Part of a small language model's weights.
Size: 13 layers, 6 heads of 32 (1 for keys and values), vocabulary 8192.
MLP neurons of a small language model. Each row is named by its layer, matrix (down: output weights) and neuron, and shows model dimensions 48-111. Each number is 128 + 32 x the weight over its row's rms, rounded and kept within 0 to 255. A neuron's up and down rows have the sign that makes its largest values positive.
A block is one neuron, or neurons of one layer that tend to fire together. Before each block is what it responds to, as a language model described it from the Wikipedia text at the highest values.

The first digit chunk of a year after in or a month name, such as 180 in in 1800 and 18 in February 1868; sometimes mid-word pieces.
L9.down77 [134 131 123 203 170 166 127 142 135 177 128 149  84 102 146 122 139 147 154  72  78  78 118 161 105 107 128 136 124 174  98 169 105 117  99 138 142  98 170 140 148 144 134  88  98  92 110 154 129 180  54 127  69 187 115  87 161  68 168 122  71  78 122 134]
L9.down105 [137  90  85  92 125 112 124 111 101 143 175 139  77 155 144  77 136 142 120 106 150 133  77 173 150 178 147 151 159 157 132  80  94 152 149 110 120 114 173 119 107 102 137 110 145 149 162 112 101 157 153 136 100 146 114 143 158 112 139 131  74 123 109 120]

Opening quotation marks that begin a quote after verbs like said that or felt that (often in reviews), plus hyphens in compounds such as non-Christian, lesser-known.
L10.down9 [114 133 165 120  99 126 162 142 123 126 155 140 114 141 129 108 161 105 144 162 165 141 114  64 101 170 126 177 114 158 128 151 118 102 101 120 145 141 129 160  88 111 142 187  73 100 190 143 140 128 188 113 177 176 124 181 128 112 132 130 148  99  86 154]
L10.down136 [ 82 111 126 111 164 107 152 140 100  78 149 119 138 140 109 143 128  61 214 249 124 133 100  53 141 163 163 119 135 104  94 242 159  70 142 133  99 124 106 131  95 182 108 109  89  97 125 128 141 150 145 131 172  86 124 122  97  95 157 105 177 117 106 111]
L10.down147 [105 111 128 147  96 128  69 128 136  98 119  89 119  98 121 100 130 168 135 165  79 122 157 124 122 165 156 157 213 140 117 136 124 188 128 190 152  48 105 152 104 133 122 143 116 153  77 146 143 157 156 141 131 124 187 187 176 145 165 165 178 164  86 136]
L10.down247 [140 111 138 182 140 146 149 161 180 188 118 132 109 166 136 100 151  84 159 147 118  71 174 123 153  98 133 105 136  96 124  92 129 135 176 139 129 146 107 141 102 100  97 140  90 120 155 170 156 140 229 129 122 113 140 130 154 116 116 159 112 175 103 163]

Copulas and career verbs after a person's name or pronoun in biographies (he was, served, worked), plus years in dates and birth–death spans (in 2004, (19)09–1978).
L10.down171 [ 55 137 174 120 102 154  78 145 135 169 129 158 180 142 122 146 159  80 116 122 118 167 113 131 114  71  60 168 130 139 136  82  73 126 202 148 156 127 118 142 177 114 144  96 104 148  77 146 178 119 150 133 142 141 175 123  81  49 163  98 163 140 113 138]
L10.down231 [118 121 121 118  34 150 118 132 102 103  97 131 128 108 166 161 137 167  91 103 108 116 160 151  93 123  88 123 106 109 136 111 136  77 138 144 127 135 104 133  69  90 117 113 108 163  82 151 155 146 138 128 149 126 159 123  99 146 162 127 172 100 171 136]
L10.down236 [ 67  67 123 126 139 170  64 123 110 141 139 105 164 111 166  86 140 160 166 147 138 115 148 101  76 192 149 165 147 159  74 115 119  56  99 148 152 136 221 126 204 174  99 150 113 105 133 104 102 128 119 112 150 161 139  80  80 132 107 164 161 134 134 101]
L10.down241 [120 173 144 113 142  99 192  96 137 119  94 111 149 120 144 153 122 130  87 181 111 160 106 119 214 117 137  85 108 179  71 117 122 166  93 107 164 134 114 147 162 117 170 171  83 138 180 111 127 104 144 157 117  77 149 190 139 124  95 162 123  74 149  86]

Tokens just before or opening a person's name, such as the "=" heading after an infobox, "as" in cast lists, and first names after list dashes.
L10.down15 [113 134 121 101  91 100 218 195 174 120 146 151  82 141 176 130 152 115  73  94 113 134 100  89 150  82 159 115  81 102 158 114  83 135 116 118 111 141 116 175 118 105 170 146 142  99 100 102  81 152 135 169 119  57 148 157 130 142 145 136 101  88 114 104]
L10.down79 [148 103 146 174  44  82 210 144 168 107 113 147  84 142 155 142  95 171 131  32 155 176 142 183 112  98 106 125 160  57 120  81 118 110 117 124 127 127 174  94 102 167 121 131 142 126 156  96 157 110 139 113 128 181 162 121 114 134 166 153  88 110  86 114]
L10.down143 [ 64 118 126  94 110 103 128 151 124 118  92  92 123 105 145 107 128 116 121  33 121  77  96  62 139  91 134 126 148 140 152 136 131 168 103 113  97  79 210  97 141 169 164 157 109 157  78 126  97 166 126 123 151 150 127 152 125 157 163 166 167 128  88 134]
L10.down250 [158 129 139 125  99 112  56 139  65 119 148 139 126 124 107 100 140 136 180  90 109 168 158 122 133 154 149 197 129  60 136 134 102 197 146 126 171 111 168 133 136 133 108 151 155 156 115 149 107 162 138  91 162  98  93 125 159 146 150 113 154  58 101 126]

Blank-line breaks after a biography's title and short description such as "Ukrainian footballer", just before the lead sentence restates the name; weaker, scattered hits fall on table cells, mid-word pieces and "of".
L4.down9 [156 153 224 122 157 105 148 127 128 121  54 114 105 111 109 153 123 122 140  18 107 124 109 112 133 127 113 137 189 164 123 111 136  90 134  77 136 184 130 140 102 164  96 122 117  70 161  67  99  84 136 159 107 192  87 134  79 128 136 189 124 127  81 115]
L4.down27 [113  94 114 160 155 148 165 100  77  93 113 103  90 167 139 118 174  62 144 126 167 151 108 112 147 142 131 161 174 140 102 145  98 168 114  69  96 116  88  81 113 100 167 163 140 136  92 128 154 122 143 148 132 136 131 108 117 144 113  94 136 154  40 106]
L4.down103 [180 109 180 178 107 109 104 143 130 133 169 160 169 125 152  60 116 150 116 128 113 136 145 134 105 118 198 132  78 105 101  72 122 131 120 135 126 158 143 115 151 125 164 114 138 106 135 117  70 148  92 116 108 146  72 189 139 144 109 130 136 114 145  85]
L4.down112 [141 176 216 170 155 158 150 100 161 169 152 155 129 205 153 147 126  88 136 121 136  92 146 149  50 159 147 137 177 103  70 116 123 147 149 131 110 107 110 151 124 126 145 114 159 148 132 156 116 160 148 125 143 116 109 151  92 163 124 166 139  96 118 116]
L4.down122 [208 156 173  76  90 160 144 151 105 188 224 104  89  98 122 189 136 133  65  97 134 122 136 124 100 170 149 133 158 121 151  91 159 115 117 158 131 122 131 185  88 101 139 126 109 146 136 160 171 142 146 148  58  93 129  90  95 141 122  91 137 147 137 135]
L4.down143 [120 116 133 142 132 167 143 146 139  86  88 156 188 129 164  93 196  68 156 155 158 154 150 137  80  89 168 118 158 123 136 152 111 178 107 149 164 128 148 163  93 129 145  91  78 190 102 128 160 125  99 135 105 164 146 135 142 102 118 152 188 159  87 159]
L4.down205 [131 163 135 142 127 152 142 147 126 123 164 120  85 116 170 118  34  99  89 159 131 122  58  83 162 154 157 114 138 137 126 106 139 141 124 218 151 147 142 171 181 176  97 115  99 146 126 122  74 131 158 119 109  92  97 142 107 141 204  56 114 113  96 155]
L4.down222 [121 136  92 139 120 190  75 102  96 205  65 139 119 135  86 188  95 120 130 141  65 100 103 118 143 145  83 128 120 166 144 175  78 111 162 151 153 121 153 100  99 108 166 111  91 119 132 148 140 119 167 137 192  88 152 138 155 160 129 181  94 168  70 156]

Fires on two groups: apostrophes, mainly possessive before s (team's, Curie's) or closing quotes, and number tokens in amounts, often after $ (US$4.8 billion, $75 million, 33,200).
L4.down38 [169 101 118 164 167 151  87  99 134 140 113 153  89 176 153 103 179 112 114  95 148 147 170 124 120  85 121 134 164  90 166 106 175  88  85 142 167 180 133 162 138  96 190 116  96 103  96  90 159 119 140  93  92 142  69  56 101  93 161 136  89 145 120 171]
L4.down40 [157 143 153 119  75 103 134 198  94 130 133 102  76 130 147 106 173 102  70 145 168 178  92 130 170 103 101 108 150 109 110 139 149 152 129 149 157 132 120  90 156 128 128 172 138 115  81 108  98 117 220  56 170 106 113 113 160 176 161 169 145 103 148  63]
L4.down41 [124 140 148  77 145 137  82 167  67 106 120 157 158 129 131  99 131 141 165 109 191 157 151 122  55 152 122 118 145 103 109 186 177 158 109  72 146  99 158 122 202  70  90 117 139 154 147 147  97  82  97 118  67 123 102 166 118 105 114 129 166  99 112  95]
L4.down77 [144 119 201 103 133 109 169 139  92 121 125 150 155 181 151 149 170  95 148 107 151  81 146  84 139 108  84 150 100 136 140 126  68 185 126 183 130  92 156 154  75 143 134 106 214 141  55 187 174 137 145 167 151 223 162 125 120 134 131 136 125 132 137 208]
L4.down80 [142  79 144 188 168 112  69 105 122 139 128 136  96 144 104 143 126 215 116 157  95  41 123 124 101 117 142 127 155 107 156 122 134  67 121 151 144 146 156 100 142 140  88 163 121 147 129 147 172  96 167 148 120 127 126 130 132 213  57 101 159  96  93 101]
L4.down201 [170 184 137 122 149 148 147  90 144 133 136 152 144  83 122 101 137 128 134  96 128 139  83 159 118 126 152 179  97  64  87 132 102 118 104 154 139 193 166  79 178 105 126 140 165 136 149  85 128 158 110  88 188  92 140 172 109 107 102 123 150 158  90 155]
L4.down211 [150 169  59 154  71 117  79 181 148 108 114 102 155 101 138 127 137 112 171 113  98 175 126 153 101 110 130 139 160 101 121 146 145  91 134  83  88 155 109 180  90 158 121  96 126 184 167  96 122 149 123 123 131 152 117 102 167 158  94 146 102 155 182 184]
L4.down248 [140 138  95 131 166 139 131  61 150  72  20  93 126 141  95 101 153 118 126 100 132 188 143 130 164  95 130 137 129 104 111 133 177 113  80 116 110 147 128 107  81  71 138 172 166 102 133 145 118 169 122 202 105 111  61 162 126  96  89 189 127 133 187 157]

Unit abbreviations and fields in structured infobox or table data, chiefly "mi" after "sq" in areas and densities, also "in", "cm" and slashes in stats.
L10.down82 [171 136 216  89 101 140  79 136 132 137 136 177 184 113 102  95 113 143 118  84 127 155 181 183 130 176 135  41  99 136 170  77 122  79 173 149 118 139 130 170 102 122 103 103  98 175 131  83 105  49 134 163 140 136 114 141 154 163 123  82  65 139  95 142]
L10.down87 [112 134 113 105 117 138 113 139 153 143 136 101 116 151 114 102 160  67 143 138  91 121 107 142 128  84  95 112  90 101 138  81 188 106 141 161 151 146 132 105 145 167 174 119 121 174 169 107 116  47  93 120 103 150 121 161 139 144  80 120 230 109 130 138]
L10.down126 [145 116 105 176 140 128 117 103  81 127 191 130 152 134 179 104 133 109 112 150 131 108 131  92 129 155 118 138 118 127 179 133 131 104 159 116 190  86 185 109 148  87 126 149 164 199 157 139 115 116  80  98  99 181  98 162  91 105 152 168  88 102  99 169]
L10.down203 [150 130  92 163  95  77  52  63 153 186 171 186 178 139 152 117  66 136 126 133 186 105 128 127 157 107 107  90 154 151  86 111 112 168 203 136 160 115 164 187 142 107 141 157 123 125 158 172 128 107 137 151 148 144 149 198 128 173 134 129 106 110 148 146]

Hyphens and suffixes that link a modifier to the next word in compounds, like mid-1970s, pro-government, left-wing, slowly, personally.
L4.down50 [160 139 123 167 154  90 164 157 108  59  86  89 147 173 144 143 194 147 108 125 112 167 107 118 141  81 158 172  93 105 117  80 114  95  86  78 123 112 126  82 151 113 127 126 112 113 144 190 133 104 194 127 148 101 167 123 143  77  87  96 156 119 112  96]
L4.down55 [ 84 113 122 157 199 137 148 150 160 164 149 137 124  83 179 148  81 188 129 117 133  50 133  86 134 114 139 111 107 146  60  50 111 155  87 138 119 107 154 121 112 113 140  79 113 133 127 141 135 156 101 115 113  95 161 123 178 136 143 135  74 108 148 128]
L4.down59 [141  97 117  81 130  85  83 109  87 150 158 148 119  25 124 190 107 130 169 146 154 158 164 190 153 133 123 122 113 112 124  80 123 104 101 135 166 127  90 110 132 141 146  97 112 107 129  66  97  87 144  90 162  56  84  75  62 150 104 126 118 131 225 104]
L4.down123 [ 98 146 133 128 161 130 139 122 125 134 120  78 105 134  15  60 132 172 113 187 130 101 137 144  85  97 141 174  94 134 150 132 140 107  66 161  81 141 131  95 139 179 121 133 230 136 112  98 149 119 162 165 106 127 145 128 109 152 114  93 141  78 161  68]
L4.down189 [ 59 146 135 106  99  89 114 169 132  90 119 129 119 133  87 131 120 138 157 152  87 113  96 106 135 152 149 168 104 164 153 114 124 123  89 172  81  48  85 144 155 160  84  89 147  81 173  99 118 175 148 133 180 111 115 112 110 135 203 183 160  90 159  89]
L4.down196 [160  83 159 144 164 111 126 171 154 148 140  92 127 108 140  96 119 142 115 118 116 107 146 133  86 122 182 129 142 114 126 109 125 107 208 107  25 119 124 104 173 102 112 131 137 158  58 148  85 166 111 128 142  94 154 161 131 185 147  90 112 186 158 170]
L4.down224 [146 134 119 102  97 124 112 198 126 154  96 120 148 112 103  81 183 164 143 100 126 122 159 100 114  84 111 123 123 182 134 129 146  74  68 108 157 152 112  91 133 112 111 142 132 129 129 162  96 110 134 165  61 134 134 182 158  86 131 161 139 100 198 142]
L4.down232 [ 98 108 107  71 105 123 158 132 162 133 163  99 132  77 100  59 179 136 115 156 152 139 156 155 161  76 151 185 142  59 141  98 136 137 113  90 110 149 119 171 129 129 199 111  95  65 139 106 153 194  90 151 155 125 121 146 117  95 127 135 111 113 152 142]

Pipe separators between column names in sports and election table header rows (after GD, League, Pts); weaker on mid-word pieces such as ren-ted, conce-r-ns.
L9.down136 [147 148 110  67 146  72 115  54 175 144 138 147 216 162 165 155  96  97 123 154 129 131  92  75 151 193 165  83 145 158 126 133 123 117 155 151 120 127 118 131 110 143 116 119  71 131 126 122 164 112 136 198 188 160 114  72 162  84 134 155 119 164 104 157]
L9.down178 [165 162 122  88 168 168 153  49  77  57 124 132  75 140 113  86  83 121  92  82 108 164 142 146  61 120 104  92 139 118 120 153 123 125 138 135 146 142 136 169 153  97 164 105 159  77  73 158 162 125 124 126 124  98 142 104  97  98 115 138 114 166 168 146]

Closing = after a biography title name, just before a nationality-plus-occupation line (Indonesian politician), and a before nationalities; also table-rule dashes.
L9.down61 [ 80 123 140 109 119  82 101 110  95 107 144  92 151 120 122  89 131  92 138 117  85 128 128 161 142  98 148 220 139 176 170  62 138  67 129 146 139  87 113 122 146 185 117 102 135 152 155 163 131 125 168 127 180 116 100 212 110 126 150 103 104 163 139 118]
L9.down95 [130 102 123 130 161 162  79 134  69 130 113 112 100 139 107 142 105 172  83 124  83 100 152 138  78 128 104 146  60 116 162 108  85  86 179  92 144 113  70 115 156 102 211  84 113  79 163 166 143  73 105  87 111 104 109 107 127 109  82 101 135 138  95 144]

Final token of a field label in "- Label: value" infobox lists, just before the colon, e.g. Past members, Citizenship, Career titles. It also fires on "=" heading markers and section titles.
L10.down21 [222 123 116 115  69 167 133 116 155  91 128 121  94  95 156 134 176 149 117 146 117 177 170  90 138 127 133 135 155 199  61 166 117 124  96 104 117 148  91 130 143 124 160 134 111  88 135 102 120  93 106 105 136 163  95 166 111 110 138 138 108 146 169 158]
L10.down28 [ 96 130 130 132 142 124 140 144 139 146 154 141 167 147 161 144 105 117  91  90 204 134 157 138  73 138 129 135 189 147 140 141 134  94 152  87 100 124 192 116 138  91  55  80 136 133 117 180 154 122 126 103  65 126 122 149 110 136  98 140 114 157 114 142]
L10.down83 [ 12  97  74 121 139 106 147 206 112 150 131 155 139 159 152 106 179 127 148  72  91 112 105 162 126 149 157 148 132  99 142 129  76 162 164 156 100 116 105 114 104  92 122  98 129 146 122 133 141 190 148 149 170 131  86 125 142 160 105  73 191 144 159 119]
L10.down253 [128 122 174 147  94 137 113 106 169 188  67 153  92 146  91  87 171 137 103  96 102 169  88 105 146 129 132 173 105 115 183 135 120 103 112 104 106 120 122 165 101  68 117  99 182 176 145 112 185 122 138 114 175 124 189 193 139 129 141 141 164  50 163 135]

Line-initial dashes that start Wikipedia infobox fields (Postal code, Region, Title), plus the verb or relative after an article's subject: is, who, has.
L4.down24 [179 185 111  99 117  85 175  80  78 124  59 161 101 135 160 112 123 192 101 129 134 147  87 149 127 163 116 162 148 148 168 174 126  48 138 108 126  98 140 116 112 146 195 131  85  95  96 114 177 111 120 108 101 171  67 166 147 145 171 128 151 120 113 159]
L4.down45 [178  96  58 114 152 169 126 139  97 138 116  92 134 149 153  60 187 161 126 131 157 115  73 158  96 130 124 148 179 130 126 132  71 145 136 155  92 161 138 154  91 154 105 115 136 131  66 118 117 116 150  95 139 144 109 148 158 167 114  94  68 125 113 172]
L4.down70 [113 126 135 106  99  92 128 155 137 125 102 132  87 123 106  96 123 129 102 174 149  95 125  96  92  88 119 106 103 140 108 156 142  93 118 146 163  94  94  71  83 140 164 129  60  93 123  92 140 166 134 114 205  96 124 100  85 175  52 133 157  68  95 183]
L4.down79 [ 87 106 182 127 182 151 147 162 165 119 169 102  95 128  86 131 117 134 128 162  77 166 133 176 125 158 115 169  88 135  76 177 194 131  96 181 124 162 119 110 142 160 124 131  92 134 145  63 146 125 140  66 144 136 133 106 112  97  66  61  76 106 151 168]
L4.down127 [122 121 121 156 191 118 166  77 119 105 136 134 106 101 225 113 129 133  83 127 135 186 153 130 104  43 154 151 115 165 138 126 206 120 176 116 150 168  66  90  81 104 120 131 113  97 155  71 115 146 159 149 160 119 124 162  98 147 168 163 125  90 149 155]
L4.down137 [151 107 122 122 111 157 149 103 145 115  73  82 157 232 129 163  93 147 113 141 112 113 168 124 137 155 191 178 140  96 128 145 114 109 124 110 171 132 133 173  95 164 115 117  62 159 118  63 145 121 144 157 145  94 152  84 169 112 110 134 128 153 138 115]
L4.down139 [100  83 147  75 198 131 180 114 104 132 108 138 139 140 134 119 127 170 111 112  64 102  88 147  56 155 125 111 107 141 187 163 119 143 120 155 109 100 133 148 140 125 149 149 142 131  66 115  98 100 115  89 115  88 116  91 111 138 146 157 104 131 161 158]
L4.down206 [145 103 143 179 141 183 121 118  87 172 147 212 169 119 132 109 126 120 129 156 123 108 178 104 133 138 141  98 134 127 132 155 142 148 146 139 162 105  73 110  95 133 147 170  87 156 182 142 118 124 155 128 136 139 139  90 167  90 150 155 145  77 138 137]

Apostrophes after O in Irish surnames (O'Connor, O'Brien, O'Neill), plus other apostrophes and oddly split mid-word pieces like pro-hi-bition, unpre-ced-ented.
L9.down21 [159 110 151  85 104 141  60 165  81 135 154 138 145 107 110 124  96  88 129 144 184 120 166 133 137 196 112 148  85  85 143 142 121 131  82 116 177 141 111 123 107 132  89  97 190 167 137 181  51 115 135 154  89 100 101 102 105 133 116 160 119 132 119  87]
L9.down31 [106 190 158 124 127 154  52 146 131  88 100 205 188 121 152 160 130 102 137 117 160 170 103 151 129 139  78  93 125 134 144 162 139 150 112 174 129 116  61 174 153  81 173 158 144  90 185  73 112 204 136  71 121 132 144 165 147 140 174 161 200 129 181  86]

Hyphens after prefixes or first parts of compounds, as in anti-corruption, pro-government, Al-Kadhimi; also field names in list-style infoboxes, such as Label: or Directed by:.
L9.down49 [116 148 138  60 141 156  71 128 178 150  44 127  98  98 146  71 107 135  96 114  96 138 146 161  98 115  95 125 164  99 114 127 111  99 124 178 128 144 130  84 171 137 115 120 140 128 123 172 139 122 127 159 139 105 127 133 116 104  88 123 129  73 139 132]
L9.down179 [146 111 153 129  76 175 130 126  39 145  96 107 159  74 122 104 102  26 110 135 127 197 133 124 162 178 234 117 132 184 144 120 173 102 154 133 140 144 157 126 131  78 124 123 137 149 172 152 107 146 132 100 136 121  95 139 110 127 115 167 115 101  65 125]

The first piece of a four-digit year, like 18 or 19 in "In 1883" or "(1909–1978)", mostly after an open parenthesis or "In"; weakly some other numbers and verbs such as served.
L4.down20 [196  66 161 151 144 153 133 113  71 215  83  90 145  92 158 156  56 126 151 108 105 161 123  79 108 124 164 122  86 163 116 161 116 129 116  83 110 150 146  96 121  85 117 142 110 188 108 126 125 169 164  69 160  98  93 109  78 156 133 161 168 141 142 149]
L4.down35 [131  95 108 109 123 105 173 126  91 107  71  95 135  85 115 120 143 112 162 128 116 111  78 139 113 119 106 115 177 163  98 118  76 164 117 120 116 138 153 130 141 113 161 111 162 136 169 119 128 131  85 118 123 171  65 133  92 103  39 217 175 100  78 112]
L4.down65 [113  99  90 107 148  78 107 161 188 168 102 125 123 177 108 145 120  91 142 116 158 196  97 156 173  56 134 108  98  94  96 147  97  92 133  80 119 102 140 117 113 144 149 102  69 183  73 108 152  99  95 171 115 101  73 100 164 143 165 100 173 128  92  99]
L4.down110 [136 123 112 119 131 119 106 121 140  76 119 116 115 150 112 144 104 109 152 216 151 131 129  83 101 126 121 126  92 129 119 138 163 129 142 132 107 153 149 107  96 106 166  87 176 125 101 173 163 143 147 149 151  79  84 114 125 118 146 162 189 121 150 159]
L4.down134 [180 150  69 106 151 160 149 138  95 104  97 122 125 105 120 143 117  66 115 121 128 104 172 116 144 126 136  72 143 153  45 131 107 158 166 129  61 131  96 130 159 130 173  97  88 138 124 174 136 141 147 130 141 152  75 118 130 108 151 143 132 170  92 102]
L4.down216 [104 140 152 130 145  99  91 145 144 105 118 101 127 106  74 103 132 151 142  60 151 164 155 115 175 141 128 162  96  79 136 139 138  96 162 165  89  96 135 118 111 104  59 195  88  71 113 135  91 173 174 159 107 130  68 160 143 141  74 120 109 161 125 171]
L4.down219 [ 95 118 157  90 114 121 114 151 100 153  59  92 132 177 154 114 174 128 123 136 138 134 106 109 137 108  99 126 158 159 104  94 143  70 100 154 140 171 114 142 132 126 102 146  62 100 167 177 128 168 106 122 140  91 137  70 117 119 117  99  90 160 138 144]
L4.down226 [128 114 151 124  58 178 134 126 111 220 115 148 150 147 134  66 114 107  63 125  91 112 128 147 136  83  88 115 110 100 187 142  97 124 150  92 113 107 138 151 158 109 159 137 115 115 149 217 158 158 127  95 104 148 136 102  92 146 126  84 169 104 101 163]

Tokens that continue a proper name: the possessive apostrophe after names (Aon's, Murray's), hyphens in East Asian given names (Ching-kuo, Yo-Yo), and mid-name pieces (Suzuki); more weakly "the" after is or one of.
L9.down125 [121 127 128 114 100 203 133 142 139 117 126 123 112 138 162 141 160 130 110 168 116 125 176 183 141 104 118 134 120 109 140 137 168 148 113 100 147 131 135  97 142  83 127 137 145 126 124 128 147 110 102 140 146  74 171 114 128 145 118 111 204 128 110 147]
L9.down131 [149  77 174 147  95 128 103  95 111 173 165 159  84 104 152 121 162 118 172 122 121  87 155  98 194 106 172 148 145 128 136 146 176 109 150 137 108 158 139 106 115 142 113 123 170 127  91 169 124  70 135 105 102  91 126  95  75 106 149 118 105 119  98 132]

Paragraph breaks that close a wiki table, infobox or data list, usually just before a == section heading, e.g. after a standings row.
L4.down23 [139 142 128 140 103 127 106 147 195 194 127 163 107 148 152 137 125  74  79 159 107 137  90 128 133  53 139 129  71 134 163 176 135 131 162 136 140 128 123 103 145 119 141 143  92 105 117 124 145 121 121  80 127 195 130 181 104 152 108 131 146 117 142 184]
L4.down53 [119 130 161 132  97 139 147  61 155 196 128 173 147 136 147 119 121 111 176 149 104 116 107 160 151 109 206 127 127 165 108 159 130 116 140 131  99 100 110 123 180 112 142 138  91 130 134  76 167 145 154 104 112 106 125 142  90 146  88 144 177 154 139 157]
L4.down97 [136 189 171 107 126 102 163 126  88 127 113 118 126 177  68 114 124  75  90 125 151 106 117 148 115 170 129 107 148 131 142 163 119 113 104 185  71 100 219  58  94 114 119 169 182 164 166 134 113 119  98 147 137  80 124 125 160 139 144  78 139 118 101 176]
L4.down108 [117  93 154 132 173 111 156 153 129 122 129  82 127 132  95 108 128 186 108 157 123 123 101 131 124 122 134 138 130 116 162 191 177 118 158  47 104 128  66  94 160 101 144 128 152 187 139 132 156 137 177 190 108  81 166 173  65 119  72 163  77 106 136 161]
L4.down149 [123 101 113 176  69 141  87 181 116 164  96  81 117 106  86 118 124  96 125 108  76 151 103 159  61 112 161 100  76 168  74 161 145 160 213 137 146 109 103 143 158 164 115 142 149 148 110 133 131 106 128 165 134 121  72 122  87 134 100  86  70 168 159 116]
L4.down155 [174 153  37 130 119 138 151 181 208  67  70 125 170 153 111 123 122  91  92 136 121  49 154 168 130  98 177 184 132 121 151 180 139 150  77 107 139 131 121 130 116 200 183 149 115 100 155 152 141  90 164 117  90  86  98 139 120 162 113 126  96 108 128 109]
L4.down239 [139 170 144  94 104 141 143 137 102 149   2 125 146 101 113 158 116 118 150 187 186 144 100 126 132  87  84  97 146  66 139 181 118 120  78 146  97 110 175 110 161 140 107 107 110 141 160 164  86 127 133 148 107 154 137 129 117 135  91 139 117 123 155 124]
L4.down246 [ 85 148 113 135 112 126 122 112 110 113  38 133 120 124  85 129 139  58 111 203 136 111 101  95 188  83 139 118 133 157 112 142 116 103 134 148 116 119 179 124 157 144 106 136  74 147 165  63 138 169 158 153 123 167 104 182 120 132 140  80 127 102  75 140]

Apostrophes joining a word to a following suffix or word, such as possessive 's, I'll and French d'/Sant', often in titles; sometimes hyphens, opening brackets or word fragments.
L10.down60 [127 115 185 179 132 127 136 171 150 213 129 106  76 134 158  92 152 148  86 124  98 102 106  46 113 144 101 135 143  76 103  71 154 169 158 118 158  86 141 100 151 110 140 165 150 154  87  98 106 159 144 140 159  65 140 128  85 143  88 107 130 102 136 106]
L10.down71 [157 127 125 153 163  65 129 151 142  92 105 163 190  89  45 176 206 132 126 161 108 126 120 124 196  77 139 142 138 113 147 163 128 120 124 135 143 171 179  98  98 175 149 118 102 111 110 173 129 123 100 139 155 103 128 176 127  79 120  75 103 106 152 137]
L10.down184 [167 122 104 130 133 143 105 125 131 136 185 127 142 144  78 155 126 138  83 142 141 121 137 149 122 120  92 143 156  93 107  90 101 157 136  97 173 127 168 144 162 151 135 205 130  96 175 103 155 112 159 121 107 115 123 129 110 138 112  84  77 172 142 138]
L10.down255 [147 186 141 150 159 134 163 107 113 109 131 131 157 113 147 129 157 195 145 164 184 112 104 119  97 128 114 156 105 187 145 146 130 129 200 139  73 166  81  92 149 102 176 158 139 125  96 130  58  89 108 217 160 106 145 168 151  86 102  82 167  71 152 160]